Weights of a small transformer language model.
Size: 9 layers, width 704, 11 heads of 64, MLP 1856 SwiGLU, vocabulary 8192, 64.7M parameters.
Training: a variant of Adam for these matrices, 903M tokens.
MLP neurons of a small language model. Each row is named by its layer, matrix (gate and up: input weights) and neuron, and shows model dimensions 346-409. Each number is 128 + 32 x the weight over its row's rms, rounded and kept within 0 to 255. A neuron's up and down rows have the sign that makes its largest values positive.
After each neuron's rows is what it responds to, as a language model described it from the Wikipedia text at the highest values.

L4.gate632 [140 121 114  84  58 113 192 106 175 157 140 170 192 121 121 137 102 120 141  92 164  82 140 163 125 229 160 124 106  70 105 110 159 135 112 134 125 114 117 142 169 173 165 194 107 174 152  98 170 146 104 147 125 151 126 136 126 194 136 108 141 170  79 154]
L4.up632 [162 120 101 182 111 128 115 148 181 162 180 159 150  97 178 145 118 125 112 124 123 129 111  78 155 130 139 165 147  97 111  93 109 146  96 151 111  80 128 121  79 128  97  96 135 136  94 100 179  97 177  90 114 121  45 119  96  90 106 107 156 152 122 134]
Repeated name continuation. Inner word-pieces or digits of a name or number already seen earlier in the text, where copying the rest is predictable, e.g. Wiwcz-ar-ek, A-ber-deen, 1-8-78; also spaces after months.

L6.gate198 [175 101 152 110  79 131 103 143 144 154 109  87 142 114 130 162 129 139 155 128 159  52  97 131 130  96  72 144 133 106 120 110 134 105 166 189 152 111 140 144 108  97 129  99 139 102  61 145  88 186 138 100 150 100  59 133 163  83 123 151 140 151 172 136]
L6.up198 [145 141 180 145 116 151 119 136 109 136 111 124  93 160 117 154 234  83 129 172 151  55  88 134 168 111 160 149 139 113 169 153  90 167 100 167 108 134 138 158 124 133 110 113 147 113 139 124 125 161 187 118 106 127 126  91  97 139 164 145 118 162 104 134]
Table and coordinate fragments. Digits, pipes, parentheses and spaces inside wiki tables and coordinates (Totals (0 entries), 118°7′, Mean minimum °F (°C)), plus scattered mid-word pieces.

L2.gate874 [160 131 167 157 109 133 138  81 162 144 116 103 135 156 109 121 125 108 146 127 105  98 130 117 192  80  99 123 149 111 145 127  56 117  93  94 146 158 119 185 133 144 158 138 127 127 132 169 132 131  81  98 180 111 135 150 115 174 104 124 181 112  81 138]
L2.up874 [138 134 142 110  47 142 103  92 187 119 102 105 150 117 116 121 122 104 118 111 145 135 167 127  86 136 121  89 185  93 150 100 102 121 108 106 105 118  86 158 163 123 125 172 105 137 121  93 121  94 117 135 106 109  69 162 189 170 140 121 160 169 146 131]
Mid-word continuation pieces. Fires on non-initial fragments of multi-token words and numbers, such as Annivers-ary, Illus-t-rated, mercen-ary, or the middle digits of years like 18-9-8.

L6.gate1580 [109  97 136 121 155 153 120 170 139  82 149 139  90  83 123 168  87 123 138 141 147 197 199 168  92 184 146  73 199  83 147  77  97 156 113 112 142 107 125 123 135 134  87  98 142 117 109 101 145 133 140 116 138 126 175 147 138  80 110 135 142 117 124  67]
L6.up1580 [143 135  82 187 103 154 115 156  84 135  72 116 195  95  99 175 155 117 149 111 123  28 120 168 126 127 137 173  90 116 100 173  94  97 119 124  98 148 124 132 113 173 162 142 147  62 157  68  96  96 177 136 111 121  96 167 174 147 138 130 146 119 111 126]
Name pieces, digits, colons. Inner pieces of proper names (Dis-gra-celand, Yes-ud-as), digits inside table years and numbers (20-1-8, 2,9-34), and colons or commas before listed names.

L2.gate866 [128  88 143 172 129 132 133 136 133 105  99 158 184  81 136 181 134  96 155  95 124 139 131 121 147  87 185 150 104 143 125 134 153 127 107 113 119 125 156 115 229 189 126 104 203  83 144 129 116 110 124 181 145  58 106 173 136 111 134 147 199 143 112 109]
L2.up866 [ 68 170 142 116 125 115 157 160 154 122  86  81 163  48 125 172 126 129  94 119 144 111 132 144 131 105  85 180 142 133 123 162 201 130 158 132 124 127  96 158 142 112  81  83 121 126 132 143 116  73 115 126 161 116 157 171 168 166  85 107  97 136 114 102]
Mid-word subword fragments. Inner pieces of words split into several tokens, mostly foreign names and rarer words, e.g. stru-gg-ling, Charalampopou-lo-s, Skywal-ker.

L4.gate661 [166  99 132 117 120 139 103 108 188 121  96  65 151 138 123 103  74 110 156  93 180 154  66 169 189 114  83  81 120 111 122 108 119  99 202 146 151 128  62  71 156 158 156 101 101 186 112 120 133 130 100 108 182  90 103 142 112 104  99 135 127 169 128 167]
L4.up661 [147 100 111  99 147 178 175  77 126  75 137 105  54  50  93 123 185  69  96 162 174  79 116 138 102  66 130 131  96 132  57 154  96 113 123 141 111 144 118 186 186  80 112  38  97 166 136 115 127 141 101 179 145 139 150 102 149 127  90 128 111 165 134 147]
Clause-boundary punctuation. Commas and opening parentheses closing a finished clause or noun phrase, e.g. a comma before and or but, or an opening parenthesis before birth–death years.

L2.gate1746 [178  89 163  77  52 119 154  87 146 170 151 197 144 112  95  95 124 144  72 102 157 174 127 132 130 128 169 121 167  77 106 104 134 104 171 103 123 101 118 142 119 123  75  70 187  83  72 114  85 152 174 103 112  93 148 114 159 168 114 100 161 125  66  93]
L2.up1746 [115 110 136  90 158 202 138 104 150 128 192 172  94 150 111 192 137 113 164 181 159 157  80 139  75 161 168  97 239 144  79  98 168 167 111 139 126 142 139 141  79 126 134 137 183 124 136 172  67 154 119  82 182 103 130 102 132 157 121 133 143 125 149  97]
Space after name-ending words. A word-initial space token that comes right after a proper name or title word, mostly in tables, lists and credits, e.g. Masters 1000, Hart 2, Lao PDR.

L4.gate1415 [156 130  98  97 111 116 100 155 144 146  79 133 126 137 134 118  93 116 103 138  97 121 173  73 140 168 102  65 122  81 165  69 128 103 105 105 141 109 158 118 156 194 159 106  90 125 158 137 135  66 133 182 100 133  61 162  89 133  78 100  82 116 143 167]
L4.up1415 [131 183 118 112  89 129  43 156  64 116 120 148  86  82 190 148  92 118 108 181  93 149 111 115 117 156 145 127  97 138 149 126  75  87  94 178 198  73 148  92 118  52 157 117 149 139 116 119 132  82 107 162  67 180  97 107 153 131 114 114 140 166 180 192]
Digits inside numbers. Digit tokens in the middle of multi-digit numbers in infobox coordinates, dates, populations and table figures, e.g. 3'8'°53′, 1'9'43, 2'0'4,398; weakly also mid-word pieces.

L6.gate248 [200 150 155 124 144 105 184 135 122  87 127 146 183  90  75 130 170 116 131 146 140 129  99 157 154  95 116 126 137  91 121 164 119 172 126  58 109 132 139 113  90 158 120 100 101 181 172 191  51 111  41 134 170  54 128 132 101 107 102 160 104 179 157 164]
L6.up248 [162 132 129  95 140 100 163 144 160  61 166 116 116  92  79 186 144  95 129 152  57 137 112 129 124 109  95  73 128 156 133 147 135 129 129  77 128 136 127  85 107 172 125 122  52 132  73 191  81  95  97 128 138  73 126 136 105  98 111 149  72 156 125 117]
Parenthetical or compound continuation. Opening parentheses, hyphens or bare spaces right after a noun phrase, before an aside or compound's second part: "switch (for", "parking lot", "play-lists".